MLP neurons of a small language model. Each row is named by its layer, matrix (gate and up: input weights; down: output weights) and neuron, and shows model dimensions 0-191. Each number is 500 + 40 x the weight over its row's rms, rounded and kept within 0 to 999. Numbers have three digits each. A neuron's up and down rows have the sign that makes its largest values positive.
After each neuron's rows, "fires on" lists the tokens most often at its 100 highest values on Wikipedia text that the model never trained on.

L4.gate269:508494564453533491524457499492510506485531511526503403548513469498483517404496471486538479438480448520571500541479515527512518489530509467510495495523501537451513613518509499494520544488607428538521457471477463415387519562454498519578502475486534384488543535517494481501492576533480521491517450518500465528479610535555548447453545502490433539506536489476538537452439506485433442462559500506519465432503431500422548482557451511534537495482471521521465535481467516500427507567436457481464473443473489518534461434445494508488441435554486435521509492481504521498496532468530500496
L4.up269:490479510447512496517450527527471450436485476459479479512489481517511582468574406535465586511470519528452514548437476476506549451452504485483519527522456503517484466480466489472421382499471538504547508526532462536549566489452443484516503549465469538485503514529525489518502498492479521444463549463483523392564469428560481486547565539495455535535511484507586540474421486526459528479505419446466487539551437537538412513497429585546468524511446465513463530521526479529529518568483429449475497491544485568518542525470504499478496526485474452448477511475483521432470534574511454421
L4.down269:531538450501474530570438459519472474506480485478482486501489552526545479526438553471457400532465528465459431523445541543467432519522444487513422438606473471518491512460484519445551526510504544564511538439472498475586505476576627458419572453494525497475437530477427578459453528474494506559442452537584547491470499478452468503483477478498476477519512495495510497527582550505517547490438479489534513520505491459501500469599465530508420496448483510508516504465497553446517487433519487479514497533581479568476496520499515513479510488492520488506519509534557434454516523439447469494
fires on: " K", " season", " Mich", "K", "I", " H"

L6.gate27:485558500564590473478502571515486450510514505475416493469464487508476513460540525492509516466571525520466472445533459460532531445485475492477534504536508478447452505526465425496559522490554524525488444492513558480477535508504450450491533580514479452484513526488480532500538558450455532491531528486435501476455536496461401497555586527437448483484508497459468472543508548580467487481468502473569426543520500431583576543514490497480504507465446529451527490505423519559491476457484464463435524476537518542545565526392490431564453476491454499471424584506487562480450492538433505496
L6.up27:470496545512555566482508523431583524423500480469510532550488462446471464536593549529525520556546477542476507527454521481441527517494499510502515477513505476564499491419528530505474602446455563478514480526468540558486498488456497505454432524491502472553475566528478499413516581493489502517544464512456528454524539489495494441529491496482472525444497560473476475390510492551488486557548509538477511547552439496501489529522498498458554471502500520560440612501585546465481548466512565549471516442497576488509553578553498511518518467438494440439502502519482502540427434446465452509
L6.down27:458542442492486457556440423559484487585563477458526464518512480435501489538505439526503602561498478513529440479537458448516498526478524496493514568513509487546504534512498578544428480457504528499467475504566462522517503534411526600484528502460516492457522458517577512549470488528540517481479477537445538495551502528536504539502518554487512524497501502528507498548500531556495395538504476467558490419454592524544456484474520584504538454509491478537510459420432538438545486496544410502475548494527442516449411467568506508463506527475494456453453464428525489542484469499451466494
fires on: "id", "itt", "as", " West", "5", "idd"

L6.gate475:532494493445477450514494492520442456517461499436473453515509523510486501498409476498531524597464427488485534500539471514497422507536511501547485516459488520450485563544495461528514461456583505469484399472474498480586524527495439533549471464504522523538446554522498548429587485416549447472504494493530477470513464518526512585473481484498457480514501575514506521441459553495521555548476490460467459480468539490460550445499445468523514509463508559547490492536482518545501518500465484499486476516545529476501523582412519484545456473446420459577398444569478542494580438493445494579
L6.up475:544532476461515448415562504509468504520498519498510471489496545568419526526542526462380505436509484484477473437479495551581442462507479513488512482569534550500504484524551578542531444498445458550480521500502491528550533534508458476601505464561458482503484523537400582455434478512464486488492482491461471440458531499537502539544496456497475488455520508539540499497472553558483474547457516574541504524551547520478444570473469527531487462487626486448496551503497514512440536568448498458478495512431488510515566442425494508467532457549499495473482490479464535457493501529506460602
L6.down475:497512409535484489488513477470454467547453550467577559549445493469572535471466548449581499499530452474552495549492554492470498527436494440484466504503401484500511525539509507472492424544482548467454540517499547500443533479518467507514479451459478450528455514482529501529440499467427433518529519504488503490483485472478547540497481502549502457477522387453468517491439486557510531547464510471457542577476508493516522474461485507507542517521402529473517490474605588558473482444457519504515582545573507454480509565490543500509558525371550543487555571489474500479479458539533494484
fires on: ",", " when"

L4.gate286:456464483539476505478549517535581423453507519560524506473544510524510415508541512490450491419454422519491513467473442513540511482490502455602468472476541506538514549516472530472520519513497502490476489510520438454536500507521488572588465481425504570452514452519496525481452482485477546431526550477558522485389456520545520573465532503463499456528479562467464554526544438501514469399505441506448523484455453576470529492519427463503591521515464478450472515496535440531520616533553465393513500480511484531454504530510514482498519440484449500471483495511537467569527493493479534465
L4.up286:461503451523475459432540466542507547449536446563495438535457483521467457540511457546485504542481489535462505490489495480508587480459494525514478466457499482563500578524518439555581458507538417425523501557461482491590397519480469471519452467485465473507574459507526461480460500540629544534494465527474472533456493572494558525495491554469551492498554576491484489525502506508472470539558466521461526469475471498525473489552483523443507535506549490545478432593465434500510541539432510497497522498558514522549557574501400460446530482460463471490504480495522515502435535482482511413
L4.down286:500528470520492567574468443449544492493455559480579492499489575542485468426475440449475534493454536548506542482526507470495578530538536451502553462474469486482518427485399534530508436550421550574556602521518522502508525530470555527474545477443487522454449606510482477521493460457457533475476516437487546467516489440478457478446490463537488540450573511476496511487480554500461500519503509558545504525471559486561513441484462489469481442541484502448534537565642521460477496471541447548512478515437490508479534430507521528516493532501513501485554489491507500497519555451486526569
fires on: " she", "h", "z", "ad", "ob"

L4.gate501:474510418498444496472439416485553494500559528455431503512490561498566526554517511487519446560460464532477544482474513431496509537418450558533492486482428417509433515511438539468505460550502496467495473523535541524479527490532483483460520429491566508456446513508485469486480483520485473542489483575598448465486520498474488477486555525457476437560411573453423487546499537499480517481521508558555518492437472547517461453525485576454429541447529468431533551468555563534562538477479495424565485520477478479447421507505458443548495502462487507502543530485549461476502440496516489502
L4.up501:490551489432451500480510487506455492451525463495499452555505448546499560516479535505497468531490488506545500483464428514437530479515600506504538419464527455463538481568554509456501518417476573465523536436518495411521571535526564518513488542512528514491434439509396526471506527436478576529489477523518487501445454487601510505503499524570578445442533434482485536518493571478462509478539521505486458507533493547571551527511461484441514511516490510461494563437520518430484531498522463410472586508542554483472404491480539507558537483427461537492526505559501520482470535494504513454
L4.down501:521480457519543441514516512532528531518475574533507539506452512475477477492518450518482568498455528527427521486549489548420529482558445497512431444523487540571512545542488437464509496533549541465541570544496524489461491469558492454476479493504457447532512469503545536526488580545467524460511571525499505483545513493473552483480485455449468512466457555465531546486487416489465421394468506462558564529486598596471525506537500481515504466557537507479573504518504523576515512472486529478589441564435502460476527454537566464469469483470485529542552448436500584509561497506482530573
fires on: " Min", " m", " min", " gr", " Gr", "min"

L4.gate749:517429532539430469547435485494505563512493423548455522495498440484611520550573537498483456452478425501481522501539437561481463408572457519473419419491504497556454492455514429496476431502534577445505529526505478500525477554551472518515521579472490530567483531518513473547545451487432496513447513486549502548532488502528503509538469474512482444410481529427439460476521474449484557504444426498506553497500558518533526447462533489547434450509515445503577522498499492509490504507537444475542503485468508511457501530475493490508450439475483552478527495536478434421479504458464560507
L4.up749:567595471521550523492455526485508484503525532471481522536531534480479447548549517472585458603463525500492513422454462469497424542419581549478460529531581499502507471518556467492497574457496506542506539494512458452567550526453534494560443500535511426510481472511495538454492509471450600575508506523442482497460461515513505472416500498500539520489527529478524526505466509491451536481518424498548509457486507536559592553469520486532516482412479571524505492513598465551471534466497511467500511493473491563570526442514524457508456497412484531434514415532490539510495500503559486477
L4.down749:563499477557508559521483551432471428464526469484434518502389499487534473472491508493498571483489472495501532485470572450506482510439509520504496438493513481538438486453515498489510532484523541445476543506519533542438545496439585467517498545453470569408588455511619558505459515469517478465481510480446512478456513543453477482521485491446475565498567504498484464451559540498508551477486494438510489492514594526557543530486589483530522511563507542528496497406507467477496548494495514449557476510505538606489475504546498522534559515515532433466513414518464539537510584542473471526
fires on: " c"

L4.gate713:563536448489440490460449517524484507535556437388484489451540509523524510515527535509505505467473463526510450507470485521531474474513526547465504549555530562518436509489484428447574496472580473564506516509468504499511528477470451533604534499514456503477508533491505525418516470439471468491552527585444518473517528532456504490463514522465576426435532506457532448630461502440441513488450483490549488554490535515516543440384527469478562544520530566524536557530452473529523479524517534474517565496516477445500485526509481516545481464485468530514461489462561443457494532512567588481
L4.up713:501438474541562494480574549480551441497469482482442483446508498443465508399503517486486544544529545559482516416499558476510427511500552598468462394502553439489476493407516515477535436495441510512502513489488554592562533510474475463582485483535519531485458513474481519512456503531490442453496443503410507502558448503511475521440493546495491510451452510511480502478410571478533551585500579473496504480486535460520529411497519417558480544463440525500483490511512509546495492546529561521516510497491470453510589484535535479489533493553506514492482527493446505534526475470499530416
L4.down713:464555522541490483502485493547499465486540502586544537478525477634516531488517513524543513462499534501437544532466496471498500545534477512507559453569535493515559460473507455588455500511554539428516480577552464468526472510506535484454471429464462433456496491474465464599477500488563546549536470414572437563481450479493484477565497520527403464548494458545496535515487499488477470492514502440495536470505441549507524534507438487486519532505535404479526492489601504476475538455423511536531526444521537461505453507443503473430567468499497456517541536535437495481516520422511447510
fires on: "u", "ual", "-", "0", "id"

L6.gate228:519516419548568505444561564501501448497459531402548536553486520468532484437551478517471508474467479486466520436479472499585503456507485517541458499528495528500449566524515477607463537452479492517465513462509463600470511501495504509502500503480614536551515488510488521465523479476492495461470449505448596439499473476536499453523506530480514482492494499509479499472560505487356470440457505450486468472491473482574436505560503476487493437504545489442501558484434531428460435509563512495497583467507475498492558576563514418462473501480505500483467585499500444511535547482533459505
L6.up228:531561436481533455480523530549534530464470490477501548496493486492563479479508511549419433509428449518496514496495548555522521533540526477480493450433549485479602554559512464517450570545516509573505512519562530588517525469473466512453472574504556436543555536515536482498562483531501516476495555481448472487523434485469475548560552532491509553430554532477394467529541457471518486416457460517470526497531512496567488590520438517520522473444513528497497489478523486467459457530529614495518545443506452557500520513475484465531506503460551503494523605482497516570552527490466511440
L6.down228:542455473542496551557539477473511496557527466536564523445474498496441594507538503538540433545554484468465521493484480514522456490511592468528494538523503563479513547527545509510567460466508506465516641458507522393486450522444510488547565514485497533548410486492491445503508486490542494480517474467482493528465553540479501509544496521482485441531505469520526505465465560498405507441553484432562553476465453516519530433420489449448510459469458443406597445511573549516520539525452478579483449518520529455485511519528527467468544560534464496475510470496469481536504477477461468477
fires on: "w", "id", "ed", "eed", "urn", "ail"

L4.gate743:519577450500462485431466552457529406499509525465431538526539508515483451452539461488479538503397473462453465541479550449521554502469477513548492506496528430567417593513493497467552503504457442490478506475553435531432508505476450493531496557458569521495564518521487527573593533524481526554559527549532508531463500476500530478505458526417508522503517509479453500487566439488472467456476507519487511533397488444457527504462441425506491507516521548503498562474504504456525469477464455508552538590451443476522485409447548485490478551452533515495495613525510504476499479511493511477
L4.up743:480500407524506498475493601574521411480460566490545468476521572486479543463517554504436533511480485474437487465455533493551523415465563544544525480528523458494522486480554495474462460583455490515514513495492480509550538423460413483487482558499535445479475556519548575549497520510475435493504516494505544469468512451551509467417505430469454489530444456473437539454478522489498446417496529508553466435523483465476517514461492495500510498491521549531525594461531550564495503442434490521452559469429506392540559509472486473551484467462517538468482544543499513479505458563485471487
L4.down743:468485492446582466510425418506509607481558495460498497527471512540485582464510488514467486494585470559511474569515520537450436553532468509454524485502519532467470472526467550525439499464534518537500524535544516505535477519501579505458473492516463438554479496517555482473494512456458481503513441456530449510434525521463504529558516569481470407532438523471546463562499536525428483466492478457502511462482518542507460480477530541481428449501505480487476457495518489549558572559555562479518484474542435584483519541539465496447505492599540527498405457460434498515444529472421458445
fires on: "id"

L4.gate704:494532508456464463494472568535498550499541508586466514518547499485551473543530545540436441473451445488509453512448507583482423504502514567531420479384473552514531527470510511465488477515552522522417488476484482486534486532540416505524495470494495572489566516590482436393450536544488468481445474504482478432514485512481486440545488553478494531488534557453509495507510447547455408501497495465539489467538502539469531524508468497480558494438557489501503546509485511581517560442500506560530493485445419520498429590475539475421577454517445506514518504536502445476506534473501488505
L4.up704:499484486552580557530415521536467513483470496490465547576472522443475441485537476504451503489471535496518510413488508517449507516495503573503477442520484513477527542547497527488524420532551461511466503416495465503544536533453522466514518409590374498489444494496533483494495413487512533511479493515488482490519487367510532499455517430479540517453555497536581544482515511491542519497483502526448456564541458482486526452516563465415490520486593421545481462466505533518520533482494491547419518520497495583534497495525557491411516531535514487540512472529469525417510481455545485552
L4.down704:496481484513418492515547489497517456504463536500524505528601456495522549429489576474485490512548555460502518486447494468463528555537416496460443451442458548514457529515443449471454508440445544499503543520528592544497436519576511569472491445430489540486488541498596430501438484470526449509509520504488495479534501507527491484474461538478443601439551538445441522531501491507538597475499431470548551513512484508472451437494498524520548490480471519496493504594552543509489535490498452474575473536454462458480446517421519527553454514501553501460515491448537443549509479426474484491
fires on: " 0", " of", ",", " |", "2", " in"

L6.gate624:505467523500528586572474483501630439492475528496398494528517532469557440548518471469460491472490478501513524540541423463459494483583484462518520505545447548545514505509458502512482398477522498486512529586509530529532471602458581511499401506501475477476513454464494550546503474497538516533501490510506537546492506549520398446533539458493513528417477491503473488533465538510459545473513538487448425468408456524506516521533547555527464584529522480471436568501527492457515522504455537486543531482473500548499454510434508483450459477543469508484493565519582501474509530491436528566
L6.up624:498513540420465466503442495468508535521489465556464525508446458486484517551525538505487503516558501503452512457467433471498403534426508483489549505569527451551510435522576503537484456453572561507494530515564530527470545533488546538483491484471528529487444517433516559460556486468440547539473479525462524547514531476567446476495478533509507517479465448516502545471469440566423513469545462425491517546406495469581499513573486509470525567506504479516528499457417462478526548511472545464505486502562487493607528454548502481502537498485476447449453475484450542537442528545402526585
L6.down624:443566466516523474507466484449478553493496507477435479535513523478490486470447537542504519529493487588534463467390525498556426486418502485484515475559487559506436461502469546490514505510450471460460687498451469475468537446544498486511495487468532497489465543489568502498531475532481492495477497473491452520512526486489547495486553532488534503510507478533479506464498492557502507327489457549464535476503562489552454491496487507524561440524469487571513478445318484490468511521532497474534513525482479486477558514520491514492593515464511503474482497502502433526511519525460517457
fires on: " st", " St", " C", " Sc", " D", " c"

L4.gate480:501546476432504482493474471490476510485447538560496545543507496480454509447511522454534504477415548518526477473521431495601549538502425515473505526573514507572466447477575525517500540591492514512494479520469441434542415448483445528533377471521499456463487530531515514555470523499567543471488500468558485485529453452492508467496499493549477511543512484556546462466496404540549550466562515473571449440522425541520547585473502500510520530487498564533510551478478512544477406524485475483470510411546545483421420482524475523479540481450498497446516457480541493526508452518481488463
L4.up480:540503457459473528512546531574516520460534487577485493483497578475466526476518472447494526439470549510538504500425407521532510447473530492558470449533527524521459561541471562489413503481481537510470553563531504531467525458469489491477461563461558498418478504463451458531464507514495439518461506494482532476503443505493466526478493494571492522467577507446493457498512494549477557469425510457478501551517498508525528461482500449522501504479430450541575537497510552452541466584455548514537467495475459416431538548595481533561498426497515458482485403515420547477521390514517498534
L4.down480:500499534556476501587506558550484433603442531461523539495424480489465456529513452485462502501526448527501467448544552503465524474515578501491474494484518458494607585469515419505540447471545461537468444511466522495546495527556491467519499456429457495504597534463523535494507559495526536515515550493494523521488516545518428487474565504487562577483436551484482473475516613441452472520488476540509571421462527457542537467516545501543539529559517464457502431556518509460489523462549441472504465497516512493568550512428484494528464542520499490480436512467483476543527496487412550483
fires on: "o", "ress", "es", " —", " France"

L6.gate67:504514481464481516491494498477500481534479536518523533542519433475563536518513486554498483476502498547539421486434491485538444563602486452577561502439466517564495549458563552487513490466500492496415514557464511545505567542554415520524467512491501511469494546547510593462419446479471556484463464516519463429559513526475541416452440560490473489437473519460455482484508461447536491489543501517526542496473479445429521506527503456544485492475572574544549520548485556500518475525466523463546597471434473424442533480502533532449460505529503512475558532443528455473492534510457516579
L6.up67:546501542425548485530506464491596467527504519506450473515480503428539588439541484527510455467466503550472436506488472498454506509488556429417509561542461458575602487430511538474498510456471615516523454534472466493516509496485446478470503386512443495492485505535512548453490507465469529474515493529498510534502530483486513502462488463485480539510502516513525480493498554471516444493537534514566488565511488562510625510493554501489523539463455589445402576499530521572418493486505499483557500504469550494489550449470492519548577518456474526544493545484449523497470542538534495573
L6.down67:504475504536500529437548476525450535494504498492463522509509535537409480514520558522495548513585480461512550429530476469510539528443444429558515485489519514442437506511459453514512477614505497472573670458522471394489470435505527513544531542472487553555573467451544438497496497423560438507507465487517453524540472447509492478498469472555527500532443461527554525537516497566465496456462580478558509537416536455500481514542443462516482504505500506437506499513461536448478515493455483473490536464476470541484431565471479509507478521506540502535453502517526466467547488573476531487
fires on: "R", "2", " bl", "O", " R"

L6.gate210:425455539483419470475509407524540439458553493411502476562496564458474471506525439445509537582538488524492549498529457471550515443480488548496459513493453566528485514538552534553593505512476456427503489520441510489547488516513522513472432495542601453487425535501471513486440480507539557461539430482451493554445483536547469490445482490492460521433485455445501384522491536502436490455547556460468523479479468459466524493427500543507520499561567507460443525483495547537516504568527429555531526490474486479488512504442480535506520528475573512485475503532471411498515490515468512488
L6.up210:512546457448522528504522476437483501489461568440516448504503528491535472449469467438524481473463486455479479491515524488463494424482546450504446426433524519539482439468456458530506593472525546527500493484491480475495467651481557529566507489519472505448522464449511509533490466474512478474523554474506528514519522546494523508530505512506425559475530534489607563443471448508459453583458433499444534450504425510384429430459472503464494506458508468540496515467480476482574489456525418450532549510522486502523489525485456526511457479582402483513551458503544451494506486536536494469
L6.down210:445425500549489487480477452484568527500513441517442510579511521494499544477553449486454543488574523517501517480510524461462541524407447466488508519474482478463465506549453495542481496502603463524477521484519550536405414582519531531516514442492474460471494511487485552558496533557511431480562488490454557466435431477558514508455491497466510494518463520510511563589557501503504527466511481487505419442543521492461461513443528467479491460573521533467485437481464496511519495495524468526612519569459580441496511423432474561542497429503559509497522457505532553488523442437462502480
fires on: "at", "er", "y", "em", "h"

L6.gate96:514468532471534485512452501504478506472537514463525494467440517477539525464535493450467505510480467504478508523524477448575514509500473432548549511503509477488485610499449474540585507575497581530428491521537493464462475555558474536462495495505586510585490493548528505487506480485531518487446524508537448429517510437514506495548525541472460551451514487526571455482522499570509488445526469514511496528509433526448538462495500538576476419389476534412508528506438502530551529618487429561552525467456482535524482473546499448450530435505473497455526610489534572550540459527493480534
L6.up96:490514401467429489466500543506493489549455506524513523461575546454511500488456514509525557561543549475500463491568558549479525460474562525531553444540451463489514493521411488522577508544469595501528508448450514469496423514502477478505563437495550440484512475460481445516545474471523508510521578425553534516447520513546556490546453520495592500531521518522512444430567490585470425487485462556565481516524502517433473437522418485521459418449569478444511530503505466510499504477547464512541490485458474486505546475502526488494483500559516474553530458390508498522494522455467522534
L6.down96:552521458459419504461540571518432530485436435534473546506593529550440539425502492542461476533564562484489590539529555506456541449574461521469500516527522543487478449599519491553424471492468499523560491466490465506482511544515493490521514484522472579489506538531533502489447499498498505439560518477521462497421506416532506462435521510476493538520534529525485492527549497543441515470531433427485459526533504492559451453519450406511527499544509485506521451465509424493480533497494513572495535541500489563480531524507556503645494468558525499496498492491509507516434559488469502436
fires on: "et", "at", " And", " Pat"

L4.gate533:504463577479437443467521479473511495527519517526461488461515501406485455452570423542509536551468474486485476494530475528515492519477531532489502518473508473531520539527576428448520428514510499456452556556432516483444554603508467467497463512500516556535423431447502496441458518509531571532502487507502482380501491458466456565451516447473531580446554542474508456378519458569541494495465537486517530496526513488463555477500555403522519514540598545489395511512549517543536541505498466571540477503482447497463507565465509502517507479500477510466481497478550486523494522483518496488
L4.up533:550539471553553541481437468512438500466533482560499546414510505448418508458532462464537501528483473476518406427467525473550414543492530533524482554515446447504515541513511498532453500496513536491497535445426527473474475444537455571555462525445587537548456483441480546484453462482455489511517447469408476525522468501498484549442485433521465540548560556513515514523542475470521506454530527431507448527462476528555495516467452467556510575514513497465396558448527532492516519530529487498490548499477534516521534576517521493572500542554539572408452493451511464474473463523510502468
L4.down533:545496503552454525580550537533438505550530514445555477538447456526487501499478557530462453488555487511489456510497496449479499442522446477507469425534458468481527437526504527503469493531521538473468521563595414451496481459505529529453543513438444501444516493481554503527466533380495441455474487465523515543472493507550521470502529556507481508535502464462517533567446517410482549591472549509543545479505501568458537505497527505544498459493510465530527481528599474423475526499503470467519454573440574557517427472511491609483515490414452555539544510459505518541499467452489481498
fires on: "ike", "a", "4", "i", "2"

L4.gate62:498520551480468557442547513484472547482478463508564476527478435600440509531471500537461498479475471560495472490448501478464489469513537449488538491443551544540609440476426542465517515506407548553502543529487590502529490511450517459444460480452456551459548486508534463492453462543516512465449531422507498553532481488442545499557438466454515475508513519520514533469453448564494447518476528425504480526552420483484462569517491476471514524501614551553524478446551459469449453597491459526468501466502498526527489590506519512478488483533475527442489516526489461484476499451462434440
L4.up62:481524494523470568489536526490444511496501436520577444509473482589482438572512509516427458474534474522479495537477534491398482471513596545456561460473523508481572471528475557460533539508423496590511544557472546512535472494434543483446480557467474559472514480523542421512456484543460569510442564431467523555504456556453565516508529468492527434517553558493500464464462518478442424530468512486506451476551464497413490546464456463548531480482519533471520491497582445487505447529497486510467494527480451536517444492531566549526496539478501550512514474524459437436490497466471465475
L4.down62:541477483522447532560496485514536432482528559497544500488551466469568524457486514524542494499520483481517538491545497478522514499551387500523441529516409468532480512450525456526496482479523506484567631546485496492521521488543448559520527495509509441528488501502471479484555568343498482576527490594500479443507515496522507495490547532487459563466489493425510499534520516477535546532513432515502534490412538538499520457499554501528481496482456481459491576556656567511495519474486505496526526496468545514443490471464441483535477489421507504499490511451583572470506511494469541530
fires on: " |", " (", " -", " 6", ";"

L4.gate593:550538461559469525530431501468486527494532493509456441450553539478543497499492525520523443520435544490463592486430430488466459439522464512531497479529539455489519562546473505474534440523506548440483488516454556563460527509475529535495503480501516494544519497564510482505572535477528531527500456498443443520457580467506543457531532524483488582427602476588469547420544449516490415457495452449542624528506461466484463459517507508527502492528493494504442556533482508440534452532449524579545475523503526489449441524456512554475517515498507405522452535513509526511498530526407496488
L4.up593:555501523549507500431435536504500446475565505529562433473460487453485460539464481497535562549503517556503451493520493543539459496563415544516502446519547502474413467574540491458493510511534493485540530441485503520493497486538579537544589581505486536499504475485564518504549483515457465525475491471416467501392526462526528471477519512558491522476437450540506503551529469418430541487436498492472489534528553519465469496451571435516478450531444541479485491365492497548474553531477451522484455535493483466434538488532516553552485485574528502541471440550471463511524526454499514549
L4.down593:472464470412523520482606438504516473498475497522536466498435536469451488584534485457545497480471511382481500527490528532530528552501479440488512552487435491396561447485516532527563487488521488444503496513526466451516549531490480561543519493519451509562514433481460452420454517509587523480474529482506510426521476441476478495553489468540566492508548525488479474471500508520451549438530516431399427512518457576495567531477493447513444572500580550475453523478516502585541510469511526418476493487494482468510522512424470462458528533462468522462496495477461448534494446462513482496
fires on: "ov", " of", "ore", "ince", "ow"

L6.gate84:522522463541427435536492495509529508525482536387512466507518537463440457473428430492424528509526499520535566479531565531501494484504474479477472490452446523546569505554511488479511545512511588448468474466494506426535560429496507547463503535501485567489431523464452516500500493496443452472531488488495498514476517521485507512443537523526499566346519503508455503469433557505581484508491426547493550498497501497439504490504515494517515484570501528406436583465489470523476561474478476501546511482493517474459566613470520546476491498521559442498451546502486532475485592449472538542
L6.up84:535524408550468504471519511494533407456526489505534442517506518523428518471448522536461400529502483493515531412523522482507458579491511466436506489518431501526534534565471539555486506510500531507565541447471399468467470548471460518493585465486488557515465449519495488506519567433499441527499465448499526476439461480454511519500509561545441516550638476466545469542450528477510384449492506475471539494466479439462524523439479531444476458474501493491469513518494486450527472476468440464476546531456486533543553521488468519528527523515468501485535537501451471541525406566430493484
L6.down84:528534513513487447457463448506500476462484490526581475524551511419513473447490568476530522433507519425533507479488470520493481507492440481488461455455491484455496444481471480516550457560491420497532469505492532483522506512494519509556522532445444383495534588413448525473480536446492474513486452502533503540517468489441515485505451470505451513474634555390549499449494475556457504478484510559500461529516448489579463396481435508449540505488506440558559537483388491452528483509529525514499495527439485491474465535469431549545510433530472526502460548501543455492478515480537504504
fires on: "h", "ug", "at", "t", "rat", "ah"

L6.gate362:439469573479513473475458479492484466530551575427452496532489490474516482511423493497485517549458453506467441524451529458507559535493427501523501575556496503598514531526590462453470503522502425483587430577525545532483504480495497514496502540512536588492396467523503477517468497512522490561482595492498473492456462523518500474511472505463504513464520556464464513446513477494546547537560473535540470497488518536519551471513546564508452507518477512502445504468486480567524487453409480528533488571444540561458450442501525583470455457471497512558425487458596536532519533417500515507
L6.up362:530472555484456508496416465551483533536513517565521500440453490455446569418509515458508447457601494522490450490486504542485534510481566544440463598512570473523567422509502468522533484557491512464531546451485477477519473549510520479470450563549479553480551406434420462487523480462455484456492590474499490518472511482579482529506509471518538509594499535535493449441574508565484506576460476515486491531529516499495439524527476497508504555453515556468466513504494507513532436463485448451490560455519486506532490525529540524596426515429508551450555511466517538476500532493515558501
L6.down362:535468500499492492551451511468542458530454534464445497450483495450563470541501499533468424498474542492500409532560540439483492451489512550498530530462555475507534503503537519481536487472519537492422462592598455440505542534552463495575502435456497557475458516558527534473446492512590469529471572506449482497542498464510509532435525463539493502462585541472547549450536506512529535493550486579474520496483535504525561559377532494488468439530490487567484447478564485475505549521488431527525584509464553552509538508520441422539483477548492451497505434502556497498513484521504465452
fires on: "a", "o", "2", "A", "stit", "iv"

L4.gate84:512533454437462410505465553542423455459530486483487490474530468468510370462553526484525459518478523560490483457479516532475490429497424575580484523436512530507538446522461434443511427465524464519490500488542457493444546521475502508517467553533543478568455567516475552512497531550525447507533571546493471498503517473520466497476487480502457497543460469573596515490549416543507570441477426553501466479507488540478511517565473583498527575526487533468414493481522517470453500503462528503424536545491539530525486505474507500561563526547521477464530476447451463475550476483482459457
L4.up84:453512531522519505513522505569539560451465533495525514459421522578549464494422502553517542555507503518462519522497586469524553486499539488486496457509558444444448465471505494457472526442514449559397445551532483428462578481455492417526492567530447500504554516532536489517578532517500431507450443521471519555597469396551572524563497488443473445505516488467490538542496581523465461437488508511507497523515456509501449530530560527487472597512514495491479509519542548495582498535457484473521446514496517423526517532480469512470523510406503497477504455469523505504548497523521459463
L4.down84:522438555480508531492478470478525499485529471537514500400519529504535570463542474513551533514486510576566483494553537507446470518481515503449480501589459531510486473586476549550513459509494518472502486522516503435492418475513535592496527505486471537515473493491552511429482482400472516446516539445495420517514502484485452490489615511501482495472472563560475519418457520482485461517520448457510535459436472431513485453519520505574568411510480517497428484498592515464479535517553435513471506431552498477510461563515587458432516462523456561514470550544478508443456549468497540532
fires on: "il", "land", "ville", "ander", "and", "ill"

L4.gate1:538465552485498469524552449446544437435543553544494423496458542471524492462489552451496440484521451438500563493478453507469503506486434490503449424478444490515483504518456447447446445484507559493505463564506498495517499547496442466451503531500503504517547491531559472534557478489530547474470511413521475435496611498389526496524529494446471411500530559546560499551481472493545464471453446489487515552483489515489567484456458520481551517503462447438469563495475422408517489506439455554483551531534503494502517478492511483428461466530464447584484510535491501568485545544437464482
L4.up1:487550463566482477496472552510488519529567475451499527484525543524583496524438456495489524516481502530483506466499499477544521454385481489508472499559532515464466459555545514491438524508521523493459520489516502430488473441507558529481481508459455505527480476478535440496500538545485542523425492470475509485559510522514523522451538542521448540482593475500575519533514546521523454452418400519522453569498463502556528586615514508548526508551559467480475559481497474456537521547492462481534482395512468499600501487477540526512525497516517445436560408492540521583589496546487559504
L4.down1:469553495512511495504510521543454523498537434437556504527577522532563464499563496557556450489469433494526498465494472497483514510497488551511517510455515450503528499482414488416546521473511467532419551465555499561548453504538480454563499482427499496450454505459527519510482481492518501482610532499501534548512546524549459492443456544506469582521494535566459519476544536492544474576553520529429523546539550473547484517545579580558509488461488469481521421521492509506456421510445606519528492505518439503579486500510479484564525479454438599488537568521516511499509434488514549508
fires on: " Sh", " his", " Mar", " her"